Part of a small language model's weights.
Size: 11 layers, width 256, 8 heads of 64 (1 for keys and values).
Architecture: rotary positions, no biases in attention or MLP.
Training: a variant of Muon for these matrices, 134M tokens, 8167 steps.
MLP neurons of a small language model. Each row is named by its layer, matrix (gate and up: input weights) and neuron, and shows model dimensions 0-127. Each number is 128 + 32 x the weight over its row's rms, rounded and kept within 0 to 255. Numbers have three digits each. A neuron's up and down rows have the sign that makes its largest values positive.
A block is one neuron, or neurons of one layer that tend to fire together. After each block is what it responds to, as a language model described it from the Wikipedia text at the highest values.

L8.gate207:155137028096119136160134177110111174213123115095157141062123136156131175101115088078085152154135162125123153091140098133132125207137136156130101110092146162138103154165156092131127108176104113056154135147127085123109045141166106144151071165145105202103072109154130128177111149196103089142079102119119099064082138131108125178088141169166165100112203142160214091080115131119087112095110
L8.up207:152113160103080117064191183107149151111114114097184087167142119144094097093098173124149106177125105153111183164124140101112149077101115116127144084153108133181097161068141130143153164111156149084150055115138150089114113160150156109155090146069123177142157079154123137162162102151168134118064103122065086081185083126105144107118118095113065124103144124139088120142105158113147094115173
L8.gate214:116053144132124083112138122156136116129029134136118092058095157091170112105089143096109105117144173108134171125104068109156108094036112145076131175087147115164116145182130170166106149143176079097123112139107117088115121136068114094131119152136125125154136090094136122139156129140146153080120089172102129154130151133150125148118127142097162146174126193178147132129123175089107109127183
L8.up214:159138010142073173112098132169137076153145132108150180142181190124126080091144118054153125076114142145151095114124132098162105116127093146136083187083149125169094204119181155155126148123090070116121147123130142171088149149138162094193120126164153117136069102140081144170115150170164125173152167107135116124205107093157092129096135146183111120161163135112134109184127110127189129115106
Responds to: Mid-word stem completion

L7.gate233:099135171133095195135169092148129060094160141116112144106098102069138122119133121146149108072153148135166170125074141122054162188098142071122115187143154122125154106123130099115178129111140082134122207160113109089144107159157153135148062053127130153155191066130118117158165079087119112125098164054094113180151095102160130088130173153032179124141142179146137136125121139129121100048138
L7.up233:127126182124126103079082123078116081117119177133068161091156138048118153065092181118135139147143071121148129121126125127146100065166119079129096123092148092141113180158141118141173131091115095138100152160170149167109126107143145137195099116089173154150118131124196145203178118152129111146118085150115200101192138102136116133129111159103162115178170145051064107138146183130087096119184
L7.gate428:169118155089169115131143148111117156091091078109164155128096159145125157193114126116108152159098150094108135129156063112152116159181219138080146096155160198156080127164126093093122117146142129079149149139144094158122125069131104142145156165090115092148076160113183121154101133082181160147143180104068098093137159147179182131118147144209102118111121131056098146069102182118154149115076
L7.up428:116196086192168152163162121115107082146126118165165068113077118160165201160157120152178160120101179108132163125120096163211182095081115085121161106137133126171118101109150112164169130136142109134110131089124110083089167122099110170119115087127112113207103176140129118120135104116186155117127148141110099147141117063118130051107122134127119110134042094119132137085098082114157144095141
L7.gate434:115088116165109147140114128144123137151101166168126157117153190084099167126116091101130184158115123164115224127166083134144123124103105169121080124154122169109157134107138122092054106117177109130121176087133149155119175130133132088124138141139168155171166164108161150140129135083141112116116176107144149151191159150140088165092155144133126192181085154131190105108176157129084183161130
L7.up434:081192139110100176087169120161139144137137066145189120109104107052156158123135160154099194089111077140154181140132171164105128090167116109107113072156097128128145147148095134119084190113146114123105126099214104141147152158136138124178091155143101137140119136069101138148126159137086085106158164065210092138146125169113132134065136154163102134130110133184131159107159072144153193171111
L7.gate440:121160073047129124135112125112111067146135182175167116142124130108090127143159086132145090056116153127128165119130115134099124158089113137122172158153103171138116178105157138128106060156120132141073128141117117137126134122101125122088076109127144088194102140098166172142146107150145151102102172139174163124174174147106113042088137108089157165112154152132108102137105114102183122118092
L7.up440:113075147105134151120093127136092132160089190121099139139158176180153100155140073107080114154135081147153132126092101201146151146169141163159122099128064133106173152133117081090195145058123140118134122150118123185127106180161113144137095091150135110143147076134157168135158128093141102105137121169087116161115141120174145126044084134156094109171084149153142140133159129117135101161170
Responds to: Word-completing final subwords

L6.gate33:144125112150131140188149137164124059160117101097111097153113136122161152164119117162094136164102165166144150083183115147110154091146192108117117118016120113124074155098120064085123102141151164120122182181119160162123131145107118093151128142115135112177157143136156135155098128130174127154145152148111094168139178125149157101139156151174104148100163148144129144128104149182171135064197
L6.up33:187162128106105086118150122118084166143124134114154120174159138060138128084099118131117100139120072129107110149104079178132110113110119152099104084096170097195133088177122099136118104099143116114140134147124169115140073135127099138130161078141131140149135094064086137156134130093126088143142125175134170117138140059155121093092173134164121153198185112125160086108148083167122200117107
L6.gate57:135082061059153130150142130104159194176113140120171124191083162106152148160112146139118104087130090141126136095137096100155134172103142115128085135121172152124140156096108047118096102106158114174168113122135118089139093113124129145128152135167152116213128097141088177145103084095086113080109155126137066085203205131168101124124142123121176113158078213108150136120153163109171110147143
L6.up57:110160096121120099076138098140117132126116159158135114137099153172095086198093152150146165119111176128103125141118130063113149118155142125119188106149113127061143166165095111134123146145135106126091113125087126141129154203121137130122130179092119064139052186112111128076155164144102120112126122178114140179100160106188102111125175123170152136092094098102120115115144104118149144134107
L6.gate64:114116146151168130170106075094103161124135123125153187139134106076112142176113156155123112063058148144168104145114124173192103100102167116148091088144070133164122125124128096101059098158118186094120137068104151096110113132109133104057110144178165110158142112079109131160132170135075132128152162117146137083102170043159113139186168150185124130086157104081142164117186132108124142124163
L6.up64:133180144155180136131122122108090167160118096173134168070151185125131171157099099153179087109130148122154117123115119151162114088149178119169225154113101106161128212094100112137079136137182131165132112144134141130092192113166098129215127145107094095103131144167096107152054164085130080116091130125121083148173148175169141109147160141113134145179160115107158132104149108194130130129122
L6.gate83:135137168137152106159121085110059163120185137121076137121109164117119119134086116091153126124158140153148117134138134140166146081092131123124171153188112155159154087121133111110119091138122166138092094090136176158080115192165173142128143142111161146162114110081057169139104081084107132139151161135100137123143109155085104158107100085124141094155157128060167089136173173133135134116112
L6.up83:144133148113160087130160077129092147117146119162114111111121166111124077129044171147105093093084128133108133115176116172093149087114169147150144086124120160139141104153129112186061096147088110144152128203073091149072124100124157112183117096194132103163136092093096093148166110072128095148116135173148134185196147134114133111188131126204121114147121140078216103118132161161112103159167
L6.gate254:119132147134127083119142133110166145133142135122197095100125171126063123138196080110149160061107139118162132152155132113118109153094125119151151140103105089149119172117155095097128193098109139104109085170190077121114129157114108162079158102124154079117093120153147156185099150106142196118150217129101099138162086108126139096096180148088109081166107087035162142134098193081177131152108
L6.up254:146145098121128082175160139152152150172150117091111106111120146146086075112182125131095100062067126082109131160178103131119100185099120163116098127125133117157210077129103069129097080147097185077144141069144128152119133138145105133137135117182155095149203126126125132171138168070119056088136129158151156070125136086155135141137090152100057150146112104102176164160092121105122123135147
L6.gate354:109126094113147098122167091138152114148081167105165141175094129108136223068161086085081118095150088130120164139144112114100117073085119135101095089121141083171177130158101122158104151087156164163182130108100197190166168161172085064121135083152117110162097101153129098130106097106120144125136119107109081112199132122131110152138136188136138100149106131150129136153149102172143122154151
L6.up354:121082105136068043082175151096173106073103134178147145130086097035141122139136045116132139121135097082178066165159148121118087096206117155117105164115177167081072150105118101167089177167126111139132144111177157151161121116156079080192121127133129124104130128127084185108151160150138167083128100039124129135147145116127110128143118113118122072170144062079128148128153113114157105135098
L6.gate396:123159137101099082149127190153103129125169134158091087146176114103125103072133134147177114112138131176169124087139136070062111084109110136130135114131106158122146150123185168131085137151096147153105130169209109099122121226146126106113127151125118132189163164122159108111110126079125102084142140134132134095126164122147083115107089188109181103077130084110153048141133126119113190252131
L6.up396:104154174127159150106184174130113186093098154145147157137130142092103116129194156169112107118149155100150117129153103098096071118154126179154184161154111121108140166137151164163172095124194173139166155168089102119164109148082134141159124136118144175173190118165108147187115102147081101068102153162159151089130101133097145129125091118193135127133088116128120171145131108122146124139141
L6.gate452:172143101138182123071207140166084070139103134131158154155147133161156076181140050131148145121169125133126120127141143091108076139186110126102158108111115086097148145137087156092129133089184126143129073122076109173113066197129169161121180119088140163129145094110153114113056080136121136140121155146147153146123121097187096073080131095190156172163080079152195135138199124099122192140143
L6.up452:139095080148140150133079074093134234119097141128094139169080125128095114125150130114174076137166116149126145104152172097084101112073140047145182161141083108141165176112140131145125132087130081178115079159149153126155145149095057178069135141085186107105120048154114128194118121159148158105083104111137122119096134179191112107156097118133113179188122116108137102171140164105123103146168
Responds to: Place-name word endings

L7.gate10:133059155171142137101081137120107121165094127139107096143191107132119112060133134138116085135175150142155149079134122167067128143143159167154118101078143082090118151132110090159132126141088059148099154122170088133136110122152125145120096117099188121132170119165118169137112097165139183139137127178103135107122131154087081150144085121106117204104103136114149113061154227114150183081131
L7.up10:126151071172112115089052113075165106181093178177105152100119134097154150131164060103106156113143119103131164132168204190085106090114109148142128146100071092118134096103114115129072182172154129108136110153055147142137144111100121156133152134074133121098112149169142119164118107114110128128123131150090116152137164120091131158109116183116082106136121152121172126178193167127050112142184
L7.gate40:151131149159107091062179162127114142125139149131071169134150121151129149167149146135129118183108161092181109129135088171148186124134109136158124095126143116202098127105162173091138165142160160093131150079099086140116061181111099120108086093111160129168127137115146172129089142132130140093190155187164092137144111134085094121123133153157136167121130125117159094093172218132045071160165
L7.up40:203089088210095103118100213109140123148071081132117158080119129103125204152112127118107110177155114139155080116115167158100102174155114137204140145131075088143148124084149100111082144131129146111181132145118123107107157133170089094095115091111107106121155175156115126184150097138144099103157137122133177101133169131123111132153097124192165128108141057109112076159101133107131197124078
L7.gate414:102115116074181095173138137071116121160137111149189096086166154147147159130098133144077136133157160132123087118132073127146084153085134096160116116076073135148139166144136130096096184108144133170146140064138201130117168180120082072149163153129177122144168163143177154074141123138134070116167102191095124095103128070151056105194149108132098129119133134125181141104110149155105187080129
L7.up414:080215111134108060168094068085128158125114113121150124132112165118176076157137140101132126127108180102221190101160095090170121164096093144134195166167081066117107116094120129093115167149175146145108131144161126109123084180090140103122109151185166203145105120118172122157144118115111149111152143084152122089164112125176109112109154127154121149047157177116149149133092168133123159125144
L7.gate492:121117147095205116175170130100153125082128120102138133133168171120146098195111156155078158116140168108094129074092110152169116074167153152141142156057156119157046082149119060108123083130158132138128120150105107144129139152112164182156150123101093113172099171167150136144086121140172125148072110099124152105116112111113170114129106145120173101128115062134079128090191175093138146132105
L7.up492:182153097092168184128178139096149134115117141088117113156124142156171092173138139127134160163160111137113113181107045198144150134116132173087127132122039113122124126153131131116080162126067145126208111139115090090130133135077119133181131124166077141143095107140168121183150169156159102101164103158120104143154150139116104104094107151112134175122163089128075061064103116166197147094161
Responds to: Mid-word subword continuations

L6.gate11:139132091124139124106156044082152122141124102069129093154123122119096150115147104141103100087123073119183100206151171149150169169127171146094110115120116134067110130113123081138157165078048113172161150158133118139072163123138109094137086089119078137143045159075123166114204117175128156168167181163092109111156108147149137122158117102108123079140140113157101130125154122121173123134150
L6.up11:110107115161108109145124149096103105114132154218152094094138140148188156146109116170112133128188172150109162075171118174099097141146098126136155067095055124170126135139127188177121183088134075175138115141117123073177159121109134074108161107182076152147075160073140087100122140180157138113157098131191125112155091101132141151161158152076145198101115120139140100100144114080139086091125
L6.gate18:100141087132098135106087105082080055102100029081195164115118179130096132120123169158141112160111078168118132146134087121121118149132090088206156110143110137168117142073185163079170108119065155086092134085141177149155145133129098128136159112166139099140090115119119137149137099144137147148163103126059132111120180129144133171151228158110176126114166119126120086094132110119132161133111
L6.up18:115125145158193207092102080112086137128107064153105065120128155163117145105135147143174085101169148163112119169093098098140205135123211103119148139078126110131132116120172134064080142131127140162132148149168097094109141123073082155170139140159150145106113120114113219139160166075114128101150169158209135103101112106181131133126215155212152120112085115095145163106163175102133176108135
L6.gate152:113126064134143132171165134150121088105091127137063175098134138118110109142134135161103125151123176090147060157116092155139097091130143139131137115144139129181157169100114073134180110142144138079139156085083029167148141139123157116163067137154129124136115111148142172180095126084158124086096106166085161168142146137127154155087154124107120084141087206123090057121144155150218086140117
L6.up152:123147158134129097138179088109136145183061166133145132071106130117129087132098173145120130155194079173109138081165129131102098156100116176127178092110154100125143132056183108109075238099138094143138125115128116089075134141146183064092090127112133167132167180153148070145074111108150135207124117170126156087120111152151078135066154174137099112146106093126129085064096075166156136116087
L6.gate190:082114109111181130120102057142135153149071098136112131129132157144131134080176147136146130144106148183152110108142078182117079118180064135105149110135122136079078156163141111103126150122095096133112165136159185177104163141086117145120132077156091146063133151102165075184120159143159127134076148157123173076191130143148097135170107119038127093121116148106096144095162110107160126168136
L6.up190:130132123178178157147143137082141062126104122130099196101157151062146129129182144168113135119139141130114110111134133124142094210137132149135162163136097104116141104116126150143108118134135162154126126169155118127100107101122076123067106154100095137162110125125120102080128122086106135115112090124109086059168097109112148089166129104175131154142100085144116096052138132083180118116140
L6.gate340:071131077101145178234114109101107122160108159120201186121204149083145124113123215123150062209071111150110088124129132133127161113124164103104100129182119180223106122117134184137169158103121126154114102101125170159124187159106100149099151149100098105178131104120132146149137099103134065151105184198143104160155128156161146100119120130114114163127130121098147056100119140137115174176172
L6.up340:102141087176136136126141098160111117122101146127159136102104127161114180128087120188115145152084104121136124161103094138147141139147192118045169074121151148215146069054152106105124162147156163120195121149119096145167190153079106171105111145105140092117097144156134112115078121107129042102135162140169171086222105114179085102139168119094127138177143142119114078101163138144172099144172
L6.gate349:192055102111119139141092057150105094106102099153112183138162046139155074081131148152089152097127110093115116148139157098088174123119150076080105152166153110159161112140185086122128176124123153121200076100120125101130160112150155114071084154101149132150066177116132152147158181105184112187102146132088138146112145143123131126167127156086078114141111156126122136113156067109128121130166
L6.up349:142173141111093115067171076107168100151087152112134131086168107121114118123097102141134086085144171155174092162093204160132150136124188101158162141149144110191064132078164105104116146123132124132118148125059117170147222105161151122076104131136100122131135127173143135104089129159118093156130109143172120078090134193168148068097153136053106136103133162131125135083131179074164199159072
L6.gate455:107119134121133085106117168154069086191120108179137123078132175083087099113091230155100114145172169118148131151097105151166171127071181139108149150144125167148199112119076179157088177175114141134118164082109163115102136126103132134160129110155104087073158081180172133102127126060107096114183128132128122086100178127150117107105146097092136145193124132108085160164175205136144093070181
L6.up455:088167067140194132155146106136090131184118141130135147082159166122146121103135137122086149090194117142147120106108078144085147075143117090102214163136115118160188141156162101125125104151115106116158049132132163119168098102113168124126100175075137105088169137133155115088123166136104156156158141130141141074101144117126046121057139096186054218151079113080075128115225107174150174175099
L6.gate496:173133095107112192168180122094225138137094195111131132123136111151120117140109191112089130104213100079116065153115111128134118136135160164119117131119126079084093101164133095139115101108122146114057117152151111126039083098138103138161129126162131163133112161145192107087136134128160137121045137154149143060077176101172154147141183110149098121133091124084156102099088118186151107147138
L6.up496:056136097112150075144125100150145113139143099068121151071092086149084065104166148137140072053203129141163111170155133178130056147125096159070130116169141148085082103178150151121119142143172112149148101186132126128140163117108097161154089105182129213145146086119094149163124127122100110145144148183113112136112132145076118148154131113104126122085095122168152112157119163187129138139083
Responds to: Word-final plural suffixes

L8.gate79:063122099111189145176146122159147080190108157170108119108169121121111128171130104108151161143168152119157145098169118140119139109134132146083120173176088115205089159147102140122142148090166117124115072153091087152109099122102108170119140117144089135155128152129150105129198124083148117145095125183061125100160148143153160108143115121106118148134147154092120128061107174144184101138132
L8.up79:109133128136204153141148088079090121142126168099113180123114082071099095215122128104154126113147114144116132086119103098134156121081140117144126114114097136122127144127099108221134130204113131133148155154156125119151142095149127138179160141096130133191136167128100073126167130104135101148113142153082143159155141126138124110085101137116120107159110137095073084136191104072090136127092
L8.gate192:119038107138104093131164155124181149109133135143146111112134057111125087179098144166089115143135128147145127092153158103114131040144153121111153162098068132134134133161152127088163151071112167136080096140143159080089138156118140096121079145138160072135131146151138145091120151126177064106170153167179163138179081176136112170173136060156085159106101090125129140121153115123126101145114
L8.up192:118114155151130124145127056161170175170146119138143126122097114095090058138111123110125078161100188100113144118100125124134182125119176103142165184138105146085157133071102137086121058061076130124113145126113096130065121180088123162101109154098139081117144187181087058115152183147205131172161198110164159117150138156179115136134173060078100136102138144133105111083129170000119108124082
Responds to: Word-completing suffix pieces

L7.gate69:203169071082159135154128148156135146113186129123131112143137091128146110124133109133169129123188082127113080101138148144149118174130110159095068183096185164143141098115168130158137145228169117111155146198139116117069117096090140150198158133166123141092149119103158122154076146111139150170131121120123076211164127116189075121152183128080124108159148108168083093127176089174135113153129
L7.up69:137152145188133136116136075104175134121159181038135123100097113138070103158108052092078138161175118127111155056091110094124144129146106170151172133076077142116117154136046126144148153141145126102126086086144101105108143102187084124145137157193132120085098170107154140079155114113172087129147149184129163132048156127132111083166175097092195133110172128054121110123139123138112118159116
L7.gate220:107139139111154079152158032138175145120116142163103155114158162114146171125216139100156120106108093159162089131093154118132099132119121203099110066187141146176186152186101134096117116173101137111139175112102135133079127174071124133108177154214189145137096111086203079126190158146111135104132129101106117120169126126094131165130110100128131141131188082166058080141118162148170118139151
L7.up220:057124127138178090183216142117155121161146100100133146107168149149140140081107139178171071097130086151047127133107085141136067140138172127118101093122121071168081129179155064124123155174061161176102137175153117112189079100146115168111059124117133152144129141143108110182133152103122131055091069116099100141155177091154121094146110131151137110121120148154112108138061113144107175148138
L7.gate235:102077113069163115078148083127124098135087171137119061136125080151107187091158102116139109092159124061122156147177051140142135136122124163149068131083118095141140170143107133136131196137123083131133112194125116105169123114109133172161139166151149159110166126122111145130122131168152101156177147151114186117155104154089092137099107131105082124188148094102090100126167141158135088122122
L7.up235:145122101104140155231095085118161157135164179155099181135159085106104129108107127141153145133098128114134133090128181123143111108131057110087138073076140088158094106151113065076132188104118131124135096144132103113100139092148169102123158194126126120173089094125148126077149146096119128192086093141144093194189117056125148076138125124077094172155132105105141145113178138139145099178129
L7.gate367:062157096176130085174125145097170155153089136151157149120113086148041077125130170138178170148219089100194131114151134173123098105173162187117084183150131168159132136158121093105125151119107169082129144109178115124114122122129120137146109089121161155116114161092100129145133147178176093131120147152157138094166120155188127142111136125122106083099133112142163126096157157114107164159136
L7.up367:110117123156089155167090085104052121123132150122120132085130065140127128098113156104104071129122096176170116216154072107111156083164173122104143119116115135114139095145106175187094191207113146140166150138160111150120130107163108154153119101157093051111164151092070168163119128090130140153126135166118144143107131171127120112123109092131171115176142083152129098128114164149192179113139
Responds to: Plural suffix -s

L6.gate86:173167122105148162089164117134112173103084154140135104133147127144129138136151138106147095171140156187174158095104109100138160126164117142142150164095116100170104163120186154122106123133181123165207070181094149116146119124174141168095171060129120190085115162161132144170131084135106134153109118164192127133160132160133139113090171104067097131117089079131124114145182098141129187174225
L6.up86:141064108100154139093152155152169138131138174121107146056169082121098123155085096134154085070075111141053183085088169093109184107091120105109080110124150117135115142165102076085135194132124142091160100168129160084087194097136162117079112114160130096204117122183127110070154124135157098114094147172154119072133168117106161149135107140108177119168135161091177144124177117125166128196102
L6.gate115:173109120147103118077107115074191088129126112147186188154063091096143105078151110135143123126111107079190153140141099170107095176159110104095142115145064124091104119161079078105072141122106094159108127182134108093101141117124093118112126187173194130165106124151089126107118182143126129095151148124143142156210101114119142141157134091084155217094083082064133147133146108086146189113147
L6.up115:125150120141104162144189147063179096138158136148144173117122132180140140118146138169119152155114168126189074169140151149123095077117099110146186216159097132129133106104144130101125184084109101161200150176169149064156102132097122158138145140151118216130112185175123134158173065144122145067163111053075092064131119133151103145104142131108158156117170078144029019134146149166147099123136
L6.gate117:143133148078095109144122146132116122148118149158082131143122076130113058129147150101060119134061099148080127131153111128121147189121167103129123138123127071167130188095094041120151152129111168155112110091131100142127080144193150197150125158141180169067138122158172092146194136136131147071177109160111136139158173141146116158119101093216098132135154177181083080165117166147149181113079
L6.up117:129101156112103083140147119095067112153128121147155129128151120090227179108098141079150082125202079132065200086145142178122166114104140101133190115096198167160140151165074101054162115115154134155176152109168196101147125061134107103177147151127150160165152134103141094099168171134078173136113131179083109144137159147127083149168151117180139095093125105174129101094064154154154090134134
L6.gate167:115156210094123171109148215083150126082070112101120120115132139135125123127127113062138094190119123124163134097134159132142126102151075126158071159107152103149132157170145164131167153076126092121112206133138151080144129110110093043110057096157173196191141154171134170107132161145093154153134146159114138092182136137131095119122168210089155177098139170107099159119121131156132157135128
L6.up167:126117162099144163127093097076122111094101148175106110103131064105140112164139135088198108184101119107188078185188100096134187177154156117170061133146146115069135094150165113193096107119120125125098122135143106116122158124116149140175121120137133066146157037162138148091118102111138080118170101170134151115090113135111133132082188123161093163157161134154101101092113173177192110103090
L6.gate170:129118137144162135137134124105147181086141156149162135079083160091128073131136136112121060117107104123218164219106146083142129096161126196176119135145170145139146138092080153104184126164134181080085129155195133139084140093137083101182151110140171137183185083182105111155123095097148112171130131069112151121159142132082138151149097162116110109176091122139104129095128139198125129180109
L6.up170:169145172147084108177125096149110166186137131118152067126178110113112161102125130115129066108158064129122124186102101123175154091121200126147114141119143140155100152134191133155203160103170124088090122132181146110083132146148078137134126112057166072192141164125103115090135088120132108165115153077118132164120233097137172130179153183143138086124121154144096088180138178162241149097068
L6.gate263:121140069129090163154130116104194149121125163131107155144085149114143128139146135171111138179154086163148107094140089097139123054073123147150130095128181157159132162103111166128055081109190132104129106118096163156125096131208136082128143157124122147124140131134204105102132133139161129141088108130190119103097090145150162052091171094168146170140164063112167174162098107090143158154087
L6.up263:189105121107145144114091177159134137086110076123135100103129169104088098138110113119150092137129098123096127132120127138109105088100078145103093100086112102115203176099091143111111085172167125114156132177115100159152110084116148112097148149177185130162182080125207128178161165099162063135112154113189077140131111138178111127146147165182099109187167098127145079137146054098155176117125
L6.gate358:128135170108101132145198156132170143113091142075152115096071151150106085162121101115104103119137180083127149048073109128125153144090104144166146114152123150072166145080150055078133103111150134144029079079094173099170097163074089092132090091155127125164089108117198132122156102084183128098130133182103213154173130145161123068150147147131179101115071152088119106113130154120122077101123
L6.up358:077120125116189136105096068110116162129126134119118170060194116124079151149097086117091098162121160181119138105111091095152200119137159154121178138127183167112100159163122162157111125148086106085087165149109105148069081115152061167132159120167131172150055140140137114086104147149161147182135127133097160121108119112130150124104151147100210160090155144104061096160163091154105105112100
L6.gate457:150107165102175162109116130186127148189112145132109139131134121148111120071090138131150115145107114135135089159172085106164089101148239154148133102115118084172082143089197111152121188143149066119115053110093090146162152059173098171170134124126109133128109179173103216159128115106114124066142100131120122185110175122133078138117124133140126122123035118141121154154157146106145111116173
L6.up457:108095101135108179077186075138126143124133151125084113120141114082110058121108096102146123139165110108189083165084155086100119117087197133128156144120107152201159082110200119077134125112114137125157089121070149127176098146107143133111121141118124047124111183118127169120063149111135170110106141149138175101097136060121119173123042129149126081101164162098147102156150172122162098169156
Responds to: Word-final suffix completion